From a checkpoint of a small transformer trained on Wikipedia.
Architecture: LayerNorm before each block, rotary positions, tied embeddings, attention and MLP in parallel.
MLP neurons of a small language model. Each row is named by its layer, matrix (up: input weights) and neuron, and shows model dimensions 0-191. Each number is 128 + 24 x the weight over its row's rms, rounded and kept within 0 to 255. Numbers have three digits each.
Before each neuron's rows, "fires on" lists the tokens most often at its 100 highest values on Wikipedia text that the model never trained on. A number after a token or word is its count.

fires on: "D" 33, "V" 22, "T" 7, "M" 7, "G" 5, "S" 4
L9.up749:110136135162104103141081151114118130140166135087112106115155145135062133097125176114149102130125128084129160134124132122131080131146167128107113121097130151114142113081110118108124061162144100139067182148147134183106138127058145163167128172099122123111149121140179118134139131128145104136123131131127156125127119091079115115129085121124145133136131120147103142086129130119116120124129102151153166124130119156101140155123128123173156135088108156113167153171098097128136128123146126125120112130124136136141146137136130155114141093110122119197109145112132124161118159173107141160

fires on: ":" 20, ";" 17, " |" 13, " in" 7, "\"" 6
L4.up724:135145132117117173169096128162150142106132117164148165134178144144142116094112118137134113134140172095125176130128099112107118127216130126153135122166143118141123134132127157140111119153115152161113152099092121122109179170140115190161150120123127089164119099119155122065098134153177133116122154126142115164093132098099103136091119140147121123128075098144129117145113139143122133137111122115141147137146077129107121111097110147177112114116109127139128121150150144093124107124135104139166086079154121117089114143136126130140156078154125120135126165142122127173138171127130158105

fires on: "tt" 18, "ho" 13, " out" 11, "ver" 8, " on" 7, "oh" 5
L3.up187:139107112134145125136147150206136131143137147143111055123136132153126132103151107137109135120138143114147123117108147112098114117131069158137118156101160157129137143151117132137158130152122150172130135142121164126135101141139123106123115131158147087133124137108160133103140155084122116139130113179166127166150131126135096138121081114142117099123132115145095130175145056145130166101146089074152155108092135153135129156110105073150151111137146131142126151086121089128137125137109135141103103142112113163139094123158134116109181126124083098120156159100143149091125128115054140102

fires on: "-" 44, "|" 34, "es" 4, " do" 4
L2.up427:142137144104141151126125090141130120119137148133148093093159119117115127117149123178129130099126141085120123137146185181106125081079074109154094115127123108151189095073144131123121107124121143109108124126093157142137123154149113126173148135153100077117158173094123160123132127119131135165101179153137181112136142161137141165149083119073132079118159129139125156134124109157101072133121123100088119132120118172127099124143139087147147134073124107132123150134138117082108109136096135151145111112112164167115136126135135155126132121124117156139148147127151100146106127129137148119

fires on: "-" 37, "ti" 13, "/" 5, "," 5, " and" 4
L11.up680:138129148095138122110103085088104130156140143120123150137119148187135175147136114128128140136116141114122112114126132141116095112154097148155107118086134122147146117097121139118129117130146120120131136107115163136110134159115144144132137094111114126131173161149174139124157127128125145124168089149148130106121180115149149112138093110113126112145119117137119162172152113155138101132107134089103137128136164126132164175122098157136170206152113175150135107133133109160110127090145080147118141057107145154149098178100096142127142097117148189143122168116135149156100077158152139085

fires on: "-" 47, " Med" 7, " Det" 6, " All" 6, " High" 5, " Ad" 5
L9.up391:106109138143110129123135136135107163113152128142095151110166124176078146107145135119154116090140152147156201096093141148106139131135105142120135156129133127146142142110089159141093121131133135100158150149118166119120116154157155137154106155134116103137127164112124114103162106110149102100163130124157154163148107105125127149182089073109138062114102071111137135072116106106109154145092124121142099139134075156110161135095104148187153116110120115093136170130126130114157160104152146134102148123124167138100146137158143140104133108141153087130128135106122086134108137144120132137

fires on: "," 65, "'" 25, ":" 6
L11.up687:147154115096105116165151115085129119178135095085122144126101133153090166087133119126133142151091135129135103128097113120101113141164139102099134096070116113138108139131142135126113120085148148082123100154103159111128141183079137124157112156113104102147141186136170157153107148140139146115168133126155167138101130139133162121123100136086100164096145116143130127173117105164141140133135113106123151138138118186120132202139161114114136138076099111145156121103141116140104139143124116110123137135100162113159111152114146112128132149149126172145150170112167137152122103150115120160

fires on: "s" 34, " began" 22, " started" 5, "ed" 4
L2.up328:141084103154146131162115104179161164161141128124151076066112158130136139125124120103108183133133096139121097101118129123129140104130083126163117110148159152178121103101099127140159122100133106076109139137124146143116113103147110131174126138102147147106177172115147134106135146135156145132128141124138100126153154082137157098092108115155119132145141140170144113100112145137121151152120150084142132105107115130082137139192117076156151153145129116145111114119082166095141129140178116150116128124120174127119132112101111127103122118107156158110118139104100092131118137074108122101

fires on: ":" 34, "IN" 12, ";" 12, " Candidate" 5, " Director" 4
L5.up257:128102150117068110154128106119123122113170100147140144150129175131123110064111124136108090099130152126130139127174127136131136110163137090146066119141185137173085154157118123117140153132125136125134133105096140145072118125121100120103133103140128067153136184159125136098088125117151151152123143162148146109109135118115117125123112141124101120107125090128100097151117154108125143142159139123093134125100181139144153160134139143180117153115105171148132111098130168096115123162107129129184153076164142107097146112145127132120125079169133142101116159118125129115143138127118146169

fires on: "-" 42, "," 23, " un" 20, "." 11
L7.up387:105134119106098130118103136141120092089143127134106184161160145176090165119170137156121109147104118094125138113119122125116097119172137089156111127107116126114158151137154144142095142115105139086132122120107157178129098127126165121166172150142124109170110169147140114115114142099176140133163140129155159111091171098109138132169086111089134120139129150130108118137116139094127139139103130104095157162130119122101145158134158093141150112135117171088125123123091088148128152192129113149133133140112115118133127099112121147087119085160119168139167125087100122176122150148146093120

fires on: " August" 14, " September" 10, " Abb" 8, " att" 8, "—" 6, "hr" 6
L4.up568:122093116091143114220115139167112094109189141120146142132139129124119147142121102120126116109130120175110128151150096144068120124134134150126089149107114128123173170143109117117101140114112132158139100121127160130132151177082134099131092107121102096150151150164120109088091172097155190124101096136127164150116124137138144119142112100121127123112133125140115115131109147095147107142110122131066104127119090164146158110143151114150159149157133150143140178139128104127140143090173119140134128110122187132080145121142101133129121086126122106112147161094116145135135150150147155118

fires on: "-" 52, " tra" 11, " inter" 7
L9.up246:104135146118162109113154107105143122137162137136080107119131109158090154126130102170106147133145114124139163123104148118119136128089130128170125120141125145182142108074090149116156127106106143103130170124120170103089107105150118144197154129114105100148133164182131134142156124114152118156117126155114159146147100105078103138098119091095156130176144072166160124131131120097084136145163104126106117135115119112109125114138116095125143130135121103104115167136079125127112140138129176146125162082123152139132103135107141150129147116117153125176134151085119124113141135151092193151

fires on: "=" 88, "." 9
L10.up591:104146106146138109155085097084110137129145138084090138134122173126115192106180119167115098136083100093159107131115155124117073096156094092163124148120138098139122146089131157091132105092133153167131126119090116123120121176136156114169117133116144128156167142125113136128165153111119099107134124137165141156087110114115122118135128124074128135102129090159108094125133146113073157123075125117147153131102097137127124155105111155138153165109119143123158127121105111110123119129145132193127139131109155092165116154154125140125130121165145117168128106115118095138115129157101110131

fires on: " man" 23, " of" 10, " by" 9, "der" 6, " against" 5, " down" 5
L2.up231:103128121106103138163131108135101116109138146137145158104147159108148155124154129152133124125103111093137109145129159152140156089136066126139099184137132089152139117111107155150132086129121154110103112113180130160132127133145122113156095125168096098134135137099141157140114165111164108122119139092165137135160160103114065111115117101100153130107081116133124125075143086141124161095127132107116156125111155155139188111147176086133164100088124157156121107145055145120151125161163106113120150142115143128136121094121105106129142095143123123121150137123104144124100145093158143097

fires on: "-" 53, "." 26, " |" 13
L11.up529:136116136133097091144095120133106109175142138123148143109134143136113159152153090110088166152088104113128110078106137141127113124143102139104115102096116067082143098113162175079130130091121140125129130101139140116143134114091123113101115159093059158157152141167150104149122146102167105085162123134163129141145137127135096151135127114094140164093118139155133170092145113148101166139108145130109149111125094140115156169115116127130140135147123149090184143124120097150149133138128120153115170129117147114139124139150106154114158113127126125189111142120161089140107146094095087110

fires on: "e" 17, "es" 15, "ed" 8, "ing" 6, "ies" 5
L11.up309:114084095134070139138100077109102107113197085115155137103142136105129145110148121171092150111106118168094164151111136195158109105115106112124078112137118090144148142128116183098115081133149119177117133136106128147081167132126155129154153142115116155132139108142141117159129121175083140157148125114139115142137164096130114087148153128101157165136135132143134153127138112159132165095126121110073139134104137153125111140130153122151176136121136103097124153116143136122153152137141118113136118149143140121176113116113144105159156117138127110109085122105099167139094131103127122137

fires on: "," 46, "g" 8, " City" 4
L11.up654:123134124124107131154121120129108130113150141173131102126099161121115133120125131146151078072136121170151095158146159155121142118128126109147123146127129128122150139163127106142124131099172158117113172114066124149101122183120119164146131122093106097157157163126152121151119162133107120139113128161178130139138165076102170107115108101100104109130142099113102117103114126101125206129128122137133142114107125177122125163142135105146141131122112118140131161101072131117136107112172149153156132150148178123145125137100079146112108116141115117159134092096101039131126133106122117109

fires on: "in" 32, "ab" 5, "ip" 5, "enh" 4, "r" 4
L10.up167:128136128105104156159107131117123135084112110092125192100147131138154115119119166130087061073126114143139147137156173142140093114126151091143155107114089133097133134179130204122130102152097155135123132146093147119128147113119112143141115140140132135101121163116114108135180114109105136116145104140140177112148127099108099105089121054126155130099151137128117150130091144138177109103132162139146148109095092169178105145126140141112122180093161126111113128138111136111137138107111110154147156113129155116124149120114095115147133155113081157131154133139117139157133120157113141113

fires on: "-" 42, " Par" 12, " par" 9, "ame" 7, " Goals" 7, " rein" 5
L2.up117:092116131109137111175128142101152150105097142132133128136142118142129150084163112171135139101150131146133133113121120156099152109154130103122096127162118106127150108080111088116110109158146098094114115133160137113133130085123104099149149163142147112120137111104147129121117141075117144117084164111122185190104116100143116135150058110115171120124155094137131153130110100096141071080095121119154213127149083133119133129146123123141137123104128124125116111123129160151118118106141112165138126100132112126139142148143112139126114111080132106102153148168152165157119094177157141113

fires on: "," 53, " |" 31, " of" 12
L12.up758:108120122104149109165089095073124149108141124101096133150112126139096148139139138149175091150150111117147091173120132126083150120141159096121117152118112119137136159105114128118113131079174154094098177141146175143130146144090130186170137119157132116117156163144149126134130166103140142130107166187121124149119150122090120135128109155113111109099120099103079128087148134118171155129131122156089128114114103112100152164133137102139122197084122142149146150096107110138088112135135165175131098105130135115107179143109115130131125130152139145144141114125134121122158171125108114123

fires on: "-" 86, " =" 7
L2.up41:097112106121143175121103139120119136098142130126090124146127147116121140143145137116126095139125140066129146135107118093086134103137094112144100117122082112119159143152134115143084148144122131134122121153122121146156143081116128126144120142095103113198135144123145162098118165093153174122109155129136131162122108122099128120139120135109173121160155141158119143103126119097176100108143100080119176158118105120110135099133160100158135121157094159117151157096130156174128128153153126145142154132128141172113132147087120105118157126115099190146137198079164114149109157162139112094

fires on: "e" 16, "ence" 13, " George" 9, " Elizabeth" 7, "over" 7, "by" 6
L2.up411:112105089135174110147148095156119147148143057126135076124112171118145151142193109144141145137136176114138103103128132150115091152134119116144112137127166119102121140106156123104086150064149119142147122163092170186143126149124133144085144113124131114098150143127142140144120144102104158160121134135168139123094123083136113144140122165100108133133145146106137140109096115136140150150118137085141113103126120124117094167145109101097166136116158152100100122133105124125126128128153145137144135112169154096136108109131148093111130137120115100078139146093077148098153089092110182136

fires on: "\n\n" 81, "\n" 5, "=" 4
L5.up677:114118102136140180137135151110140110135120135126096133120163138135078215121155120164099091160081082137121085135117145122114100116109149111132113134114147068142201118145110150124147097091103175144113156142130117137141138107133143139143141127148089129131163139197136118148130140140138177088137103139134149119117149146133120109163128144085129149133149109139148139084095119114093143121102087111120178135099088153126136146108107122136169151099106138130153121097120115117108105119125133180114148126091160140120159113121121126092159133168103135118169129124119135123093148113128113109

fires on: "e" 23, "a" 14, " father" 11, "u" 11, " mother" 10, " sister" 7
L10.up305:168099108106143111161130167132131139126114095145168119105114148147138103127120140124145098071137114136157133129164132143154079097143113162116107141105114151128128116178099163150140117151103128134114106152108142139169132161105117119151088095143148102128127103122122120134138142149145136061142128122131114146107160073093154101165176103114093084128088100117120155114076120114165136097119125120142157108128079132147155149162079099089162162109139117143127137089113140141098122115129180137135145127136143121104125135115204142126157129119129109130115188111151128140160116140128147115

fires on: "-" 50, " inter" 17, " Inter" 7, " def" 6, "|" 5
L10.up94:090148128124155109142132179114169132134165153128119106094162116131073135109144146129137083142102140148119144127102128134115128087155105181138110119147132119167149146101096114134133139121105197084131139149121117159123131116161116114171100136095100084157135133166130149119135122144154112151157104134119146144111142106114139092134072151085096141144135051152112120103160082095138119158153094060105120134127109119157131153107126123170155111127124144157150131127117108114109149163156133152117151137141120152111102145093118133085137112119131132137133129099112139158108133173119176108

fires on: "-" 38, "'" 15, "t" 10, "ult" 4
L11.up618:147166128129121121166131144135124112137159084092145124115147136156061192143155154137125071146130153129120151090112145108109124095125159132127127124119165090144092102085124111125110136110152160072106161091111094138130147149085155114117097169154127117175142156086143113119137132130160156168156113109106156120123161103141161115119114130099116128073141159127130115124137123147122106127099117132143120120124141094108128157115167105164127105117110122145127121137117100145126126143112150122149144121118164119137090138153119156087176121153144174173168173140150130145106114130098169089

fires on: "s" 24, "ed" 9, "es" 7, "d" 6, "ched" 4
L11.up765:114117094118121072169131087160149146121129095129111138076165140103135124139173141164095152143085078137127114105149153128150147110092064098129129122138141125143127101131123145112130089149121156068113125098125136078125134116121139169135103131131101118137162121145152146131156112112163110139167136106113129133143161144122107127150089098111138120118152133160127158160139148146150137172108154074128140110129151107102168150155095136182139159139095114164115123144106107099150117118114110153101128108182149100142169119124149144100118109121117137109084145152120123126074137118138115079

fires on: "-" 60, "|" 39
L3.up176:151111094161141160150109128119141116124185145162147135087137100172106113083125133151130111130096135117105126117100126146101153076119079134169095076141146140156130111120106114140096128139101154091133110172126186145153134147152120098157113124151124118149176142090122124121112122100129167136129114177123108150141130122105118142136099108152133137093135071144146116133129094115131138152128089100091183165090178180132097147133110124173090118121129116135141122142111133099101137137172151134181135112120149116099092127119124171126131126094134141158147159112147113129096109125113128114

fires on: " mi" 18, "\"" 12, "^" 9, " do" 9, " m" 8
L10.up51:169149116099099133165121103129142126120131129141104098099095119176137114093139175148123158138099136105160119102107200143106147121167150167150117148091147142107155101088165130122089095130158134145077127139119143095132104124103090121175113159110090100143156120111138155129132123088147137135132141137116138150135131103110111154171134151130118093114111137126156130077174113131090109142133122155159126141138132124127123093144105116132125166104130139108196177117146168143104155114143114095193120141157119165124139159151146127164104109129114137083123136118116107143095117142101120114

fires on: "." 41, " on" 17, ":" 13, " –" 10, " of" 7, " by" 5
L4.up714:072111119093090133134141109161071122105158112083097062148116157131122134108158140155108088115103098145145140126168143148108160149113119127158118118138152100118143136082115128158147129096141158124165178136136155140105100116109183144166175163184105165175098171131133124093139132149131122126114135148151132138149145135158141102179114128116141158132121143152121105123084136121094127139105142138100149108110124144137140119119119125148157118088072131126125133130116112143082162170150132131129130145147146099138126144103127123118178135151106156094135155106103107129141157153094117106

fires on: " of" 30, " to" 17, "ed" 9, " Died" 6
L3.up166:073123132130138176138129128183138172101123107157084104143127136132131099120151142173125089108067088114118159117141109124124112120091130088158146138112157144194122118143106151137108162125125133098144094100114159111123129130112114091158142124139121137181116130160143098061159146121131168104145141164119121164103110175111127137117131138133125119107116093129151125114099108117133169109137126123110085147119144138139122162119162140165157144146123180108165128127104112111113168123157117116139107091135138120071116135142087122106131116141089167119136149096117130117158142160113165101

fires on: " Ho" 19, " Mini" 8, "ho" 8, "aru" 5, " mini" 5, " Gri" 5
L10.up240:173131124144153126124134131115122169163159115139125102063141119171155156152150145122135151188102110133105150115120208148135122145147086112154129133117116123102170170119140131104088126119141172144149139136099150135082142082108122111123080166165080088129116113146183146125087128120136142118122158180122124089128171075103120159104133172148150113127108112125098092124145104105131147144141112154131108117072129116120109125124128122135152131124106113155126137115144140150135122141149130152158122141141069149142126152130149138111128117095130127103113088093120161136105118117087126130

fires on: "ed" 22, "ing" 21, "es" 11, "y" 11, "s" 9
L2.up566:163112131095163211180130135152100137115153137121119132134126123158167128111144138183147174135074126124105169063127137104138158151103132101139119145136194119095150136129132121149151107123125164126104093126144158112177142107105122103115101106112119124147164146112149113130145134126140163124130144126124153104138137135136113115140114068088107114152095112156144127080105105157107160114114123140119093147090086107130105150157172098131156130132148136139122140099106124151146139163155115127147095137144160130119166104097168090115113141111099135110117162095120114109120094112103113114

fires on: " st" 17, " Ste" 14, " Par" 11, " acc" 10, " Tre" 9, " par" 6
L3.up291:113138155090158118146149146134102142121135122140088141144138109175132165110150117154159135138133146122136071147146165121126145100135137080151100184095109140132121146083117090102127115137180155136151173115142123126100117098158132123136162140111115082112129146129168118124148133100120133122131131122126134141112122095136133068173069133097140115100078109161095133113141058122097117133141094121106170133142111112128143139150148118160149154118125158144125096137136129106057135130125117150123120113122140148167150104136134147105156116162118110076149146115083130137174123160161162102

fires on: "=" 30, "m" 18, "on" 9, " 55" 4, " in" 4, " by" 4
L7.up404:098113135091114106155135113132121122190165099117096127101140143149142113136100140142070105088130127151131134081136119129142094093167126108125114147131148122158163163114130133093105091115129149120139121134135135159128128134126158112170099138129117123096163120131161121135136144130128162116110155144197127107112159099150099111103145142151144134118093138158097116168086106123123158152111086148102139148134123154133173128112106073126151135106116162128142117142101133076108124147158136097124106142079148128121112117104141133164154157169101109153142155161115131188081177136094160121

fires on: "de" 36, " with" 8, " on" 6
L2.up711:117115103136141129133131178150141131143155145066130093134095153081122170119171134165157098132137138096120109130142183126097120106112083149143109132104138111149150155165160101148126122108134115140097133108123132129106100168098139132160114144155122107111148160084155152157140141090118110151096113140134151128147145085195108153088119126131109096134124133136129149096116091134092143152176147131142133125099146141160145090129107077108139101126130125098141128117141137147094112068109136143096166144081104147113131104137129104085137120126096116138130141149152094135095130107177105162

fires on: "\n\n" 77, " According" 6, ":" 4, " said" 4, "-" 4
L5.up32:092097104147153160133122137184059139142154115107114107115147193151125196140130127125127129157157105164128141127129144089131133135119060153142079114143146113114124105074111128158111102053123148084156116118139147154108186121141139122163134163151156107178181168119132151089153127127149138141147117116138119128132135139140126103144117119148090157111152153153135129129126101121110113112135128120106188119086113108129159137151146104122130119094096100107127120117101093125139137144120145108133138129130152113139166104134102104124159149133119173132146138132141129143121099162109110144

fires on: " over" 24, "der" 16, " down" 9, "ther" 5, "in" 5, " approximately" 4
L3.up428:115104122109119110141130102148063121123161086134153148159145152091157153135111121108139096125105109114143111093163117144081151128137128075136093129177126123131108138140150140141150141147112162133157102139107179129150128139127123151155129152126115119113140126102146155130137142137160098130116132110169132145163164085117116098125065093100138142135128140100128152117123120124137182126148112166111144102143116187125150088132133104128171128173166126111128130129082107117144124122141103153118147095104092127090162116099107074120191123128096124138091128121151130088072134153111144098

fires on: "," 29, " |" 25, ";" 7, " and" 5
L12.up752:131106088116152148149125108102083106131110078145100134176143123123116124113183134134118125118131109126132135123116116143103157134200117098113103131147118136148134140142165128106139119102135163118105137139119187129097120129141145189157136161179118126140154131115152153121142121091098146140099175144147154116110167082136140117190087141141102092139113125138100149095125137079122123142131144087100161114140131158108152123093117097120129167115125113108141126111108103126109157142151157134165113171153126110086120148096138130140111141131102147140129137090090085181134187147104119130

fires on: "\n\n" 72, ":" 11, " Kas" 6
L7.up636:093101112156093185187128182088126121107153125116148111135122182142078161117115129155127116153119151159150158137125125115104161130124132138114071142113142086158119122115141091162108112106154138140114140098134188121093142082098145120183113121134131135140106171152120130111133142128129165109165104156092152119140149146126109165150118127131111095106157134117127101138086130105113137130113131119108138092118120170127130124199163144132112104066125132119156170136118101124181113114124102157093135108115163117130136142121139153130123088148106152135145150111135130113129149150158147156

fires on: "=" 16, "-" 11, "y" 10, "omp" 9, " over" 9
L2.up313:143085134089128144169100140148122108107186145133126127119158176100140155133160146141151064161096157114122135136131132182114132099141150149151109167142114125114135122104150119091095118134131126152104131140102127140149152134126140134124133100117113095130122143149112105095101173144160113176123102168129150147109148100121105125124144097088135109106101098130130104126097113121166139141132101108134164128106126158127128178097123084135194169108119150134112135129068127164120137104172083153128104098136148148150160130125136083109132110118070131152115132124141133187114168111145138124

fires on: "-" 22, "s" 18, " of" 12, " in" 9, "k" 7, "n" 5
L11.up696:079101092105126106184116122168143180123117113093105090136162145113105137096143149157142113121086083128084138142106164118126131118159143150112130143122128104123176138104108169092111119142113197151093185104136142141124140166117172121145147172142131139150130126121151138122186139150171115125126146106151137105128145105132088076132139133111123126122131139121162123114133145101151145148090118110100174178100133116116160110142143102134128116145113133129159095135137114128071103153169117142123152080075134111131113133122135118132139119109127172110130157114105162149133108133132122094

fires on: "=" 79, " that" 6, "ough" 4, " because" 4
L9.up440:095121132099166153147127097132122131122142142098148148156131178158130149117137169141095079150079149113141121100118124101107126119114144087156135151132158134227141133103147115128127124101140160135126132085090172110113099126105130130186149163139150094129145156156138131119116153097166153115150154172133136121109125093091112123123125134128130138118150108148102075127161167119094126153139125137151112144098130167087154097166119127125150141129142134116099131095118131132126138137123142217149124110142132133152119122095099126076122109141097119118156129100108090142109092127112120133

fires on: "e" 12, "ra" 10, " comp" 9, "ed" 8, "mark" 8, "tt" 7
L11.up519:061118144134096171169122097197115131129133081102147109118103159127114150126146142131114116135094130137097085107127152173146134124096126161122115115127150078107184130148131155128116140111121131153154119139096150130147157110090155154125148141159099123153120084125147116127142143106152164133134115175122133113148128138118129126188131093109154132129140131124162130124111087139155115173137114101126113126090156158073152167135155126127155129161130137079156173121114098115108110129141110120114117058187122090140127119108161146142123131113120113121124174121144161114135112104102112126

fires on: "s" 22, " County" 16, "=" 7, " Mand" 6, " in" 5
L10.up323:066108135130111084205143127107115135180151118109133121167173109141106154118112106115109140087146120170152128106121116173114094128151137155089121128130163144166122108113100148109162153142112150117120140142142141122151138166122117095176145157115131131131097157134148138127136120107111112104109146107136124119165187103123133100097129132107121145112109102141166159134097100078161166112134083160079172128117141138104133115125121127124110111103131172142108098130109171103142133146156109114193148119126149118145116118150140135102152091126106179094101140124134133146126160167124132121

fires on: " 0" 32, " and" 20, "," 17, " or" 15
L11.up571:136122136096112139130133135101099153132148109087129118142146128136126155117142145105094151147156147145137124107115107117106152106111163115137050119085129117150118122105144108086150109137123169108106124136148162152129116151116137131153124107061122141157144128139116130148130117141145161077111143167159111171079187142165142086140094097091113158127122131153126131146130056101170134176133107101116145154113119143140134100146137149103153155097064120113184148130117119134109112148130140119177122124133154103127109169132147167129107128136131144116083173128141138160136102153122158124

fires on: "=" 95, " |" 5
L10.up11:136127113100145149147119106138121140107116107128084129110099173150099180079144135158140088152090107140140088144105155167145116106136147117147145160143169098159161130116150140108116136096136169145101112109105109138128101131140159101181064151121139082182176127159132121117152149131183134145138126140111178145088126144110139156121107126100106144151119102136144123136129127099075141132111134115110116141126127141119123157128126153119134125147160155121127150095119128112113138134148172157107142114108134084120094136117122154093156058169123103101154123132095069143093137132118140132

fires on: " |" 61, "|" 19, ";" 4
L11.up670:124115099129096099148113136114117097154133119144069166139159124129117181133124134143124117121144111132116090109113148126129120133167116135119082136126108135143128139128127154116140163052138156136160152132138125140104125120147135129155129133142122112133143112155150149119160156118154131130140120150114129129092127159086136155122059118061115145130118110178130136121134141047097135164131147109065125088163142164121137114136121082107128110106109125096153159080087134133116134152126108129173153122151117100100162150107178183123135127156125144091176146135130108116149157146138144145

fires on: " of" 35, "\n" 17, "ing" 13, " on" 6, "." 6
L3.up294:085115130127133132133108130172148143144136161140138075113150140083138196100130125144116131106115131123127109145161159140090140135165086092150096112118143088146193136095139143123115132134117112142116149140092197126092140146155155142130161186166119125085116179110158138131130165097118130129162124184143115107121134144123113137126091131081120127113051143125116095117128130129130162150126140127130142111092158139110124163133129102150141128108115104146122131136146149115073108132142121135142127125150139118120114115108157089105115075132135118127141117095120109195133140138152104157

fires on: ":" 39, " of" 15, " into" 9, "ed" 4, " became" 4
L3.up70:108114182117123153124096154158170126128119095133078113132141090146115167126116138173137137132121130125103137126140133115109131140102141107144066137104138133148155107104132141152096152115104151113087157125098144148095139136083138129154174119127119147170162122165152113094129144123117135120154121101091103138130122128133136133144087136112134150172136137144105135094130091078075131087134130123102082142130116128136112162128135100145174085164131180115185150149122088145113152163141101152101155166113123132141138126117159159096152101114094126121139164110131060127149120161113135106

fires on: "in" 17, "er" 17, "ab" 9, "al" 8, "r" 7, "id" 6
L3.up469:098125133103073180137151105122117094087129139110153119118131131136156139123105187106106067113106147139166159076112154103115111153114158143133064144115140070143126104122175110133137133155117125098119155123142184156146113157089142111102098153105097138143104117133128128135134124125099143116120100133182161128151186101129110098116130104101165132132101154111137129121125117114168142123139123164128120129114124126138105169137154136131144166116122132131090145137112123158128121091131137146111150109121178130141145151120175132106127156119094154130090146095167107170133143168130127077

fires on: " inc" 23, " dev" 10, "^" 10, "ph" 7, " mi" 7, "ge" 6
L3.up443:103140125092137123159124147158109132134125135136093127111136159136128105117126166120125115106117119122148116121113156165123169115140158107130124109094114147093161114112125094141098131136101160151099128144119152148102161164103117118154124213120096130132110144133149129144124164103142121151189120152103099168147134155123082095159109113123120120102116141114183119061145081130120130144123099161100087143108095167094142102128135152159103156117158171121165134136115115122072155146089103134143114146156121122124143122115153167067141101106129126164126126110102094162143138126108162149

fires on: " |" 29, "-" 16, "." 9, " that" 8, "=" 7, " =" 6
L11.up28:084124134144120161113136111103144106109124127165125167143190170141115139109124154133145024181111153089156114132097148127131131114152107100143085124136120159137130179122103111127124154082077126120123128127100146129105137097110160115137130124123122106152168113132125120087109144126132148114147123155142160143096139104077133086090131090081130106117124118168122133125117117141149134114150128152157122125125121161142111103145125098138163118128126144113130081107097121171128138142143139131168158136139139133085146143088092117125126146150095134150122136102111100192112130165107123086

fires on: "-" 22, "." 16, "/" 14, "^" 5, "\n\n" 5
L10.up30:095090152155109079123079100141118112175182153146108124120103151144112135156133126143122117141093123135127108087177125154128113116132144161162111157116104105135170133091147122120124142123106126143107147089107151141150152090114114128139163161138143159149148107139174082165151126116109154164120116177133161138108169119089121168115055111077140130116079154163100172111119119131139134113103140118125146136108102134159117159134107156120173161126116170075146103140145085121096129111134136115133146116107128116154111135113122111127137119135123163161127117107151152133117152174134123102

fires on: "=" 49, " season" 20, "vers" 5, "\n\n" 5, "co" 4
L7.up56:106136126143138163158095113126174175116147133129141101096089137098125104093157136156093110151085125131150109129118127157127105097151157102141111114148119123125128092093161101093152124103127193141109115161138153123137120112136121121177138165148097141172122107132140120130091142149143135120159111134119112140145132120114132115150172130147136170135135122126107155139065143101114144177108077136123131136140100139116161110146132121145123137133130130157143155094124115062114095130112130160089120103127195159121176143156157091105157110179128101091145129105124108093145138134122120074

fires on: "," 58, "\n\n" 13, ":" 12, " -" 6, " by" 4
L7.up388:129089089116141154148071159164120119101128102130128093145122193132085146107141107144111123146108101130124186153148122117114183119106115111122092172120149112150102133155139152089134130071111136115144138090125156121095164106131191123153131143141131143173137147094111119120150157121171130123138135114122130116092130134146114147121124131101128106117112163148082108141103094090099104119132174141133147121126106124094126097160136094160126079064127120105169121116115104120130117155136137158130140137088129088108133109101132140108147152148133146139103177107086113141144172133120119145

fires on: "-" 86, " With" 8
L5.up608:087143090097100127120103163157140154083125130121103113125120144151115135137216167152112110123049133136121186131110144124144137117115103105161129116116145141178161122150116113126114113128133160088148118115091147131082125125159136150170096095137143119165146145133150147091129111114144116138129118164129101163102130129107093135109130148113126168154130138135148152108154091104137125110151162107098155130102106143142123107121150140174181112122099146119103127116093135157123180164135146156117146086107119127115121142119107111089187133102145154143125160111088130142124121144093115117

fires on: "ing" 27, "y" 16, "te" 8, "ny" 4
L3.up598:136109118142187182117129115173116124148180136125134103136116118147157138087140171156147150146106131110112153098129156182142164121123124158156105149114176154116135079107127106107094128114131132109109103156123187173144167074129098151111133123115148103158120122135172130122105158101165160102167156137112144128117100117158083130148136097098094143113120139122110095136101105117136151112142146116133112157093158120141130128149122110160133100124151101100165158124146163142076145138144116165119115144160122139144146129120128110121162139140103122107119141108093167134127132111054108113

fires on: " |" 36, " =" 16, " and" 7, " (" 7, "." 5, "," 5
L11.up393:112132115157113117160081105078144131173102118111091156145118118154174104133162131160099135135093116123159113122145104166104067085127134116114136104111166099110120148106107132131149072141149103123127113137124145162126124184109147132111134127111096121126134117117178165093115176117149155143145149139154157153103128088123146136110135086103144159166134167122123148179150116169134146143105124157145179121073130161134132125161115129140174151077134127099104105108116117122136121131123133123149135120140184137134128119077168143135119151148135157138165146119135124115134096147095104130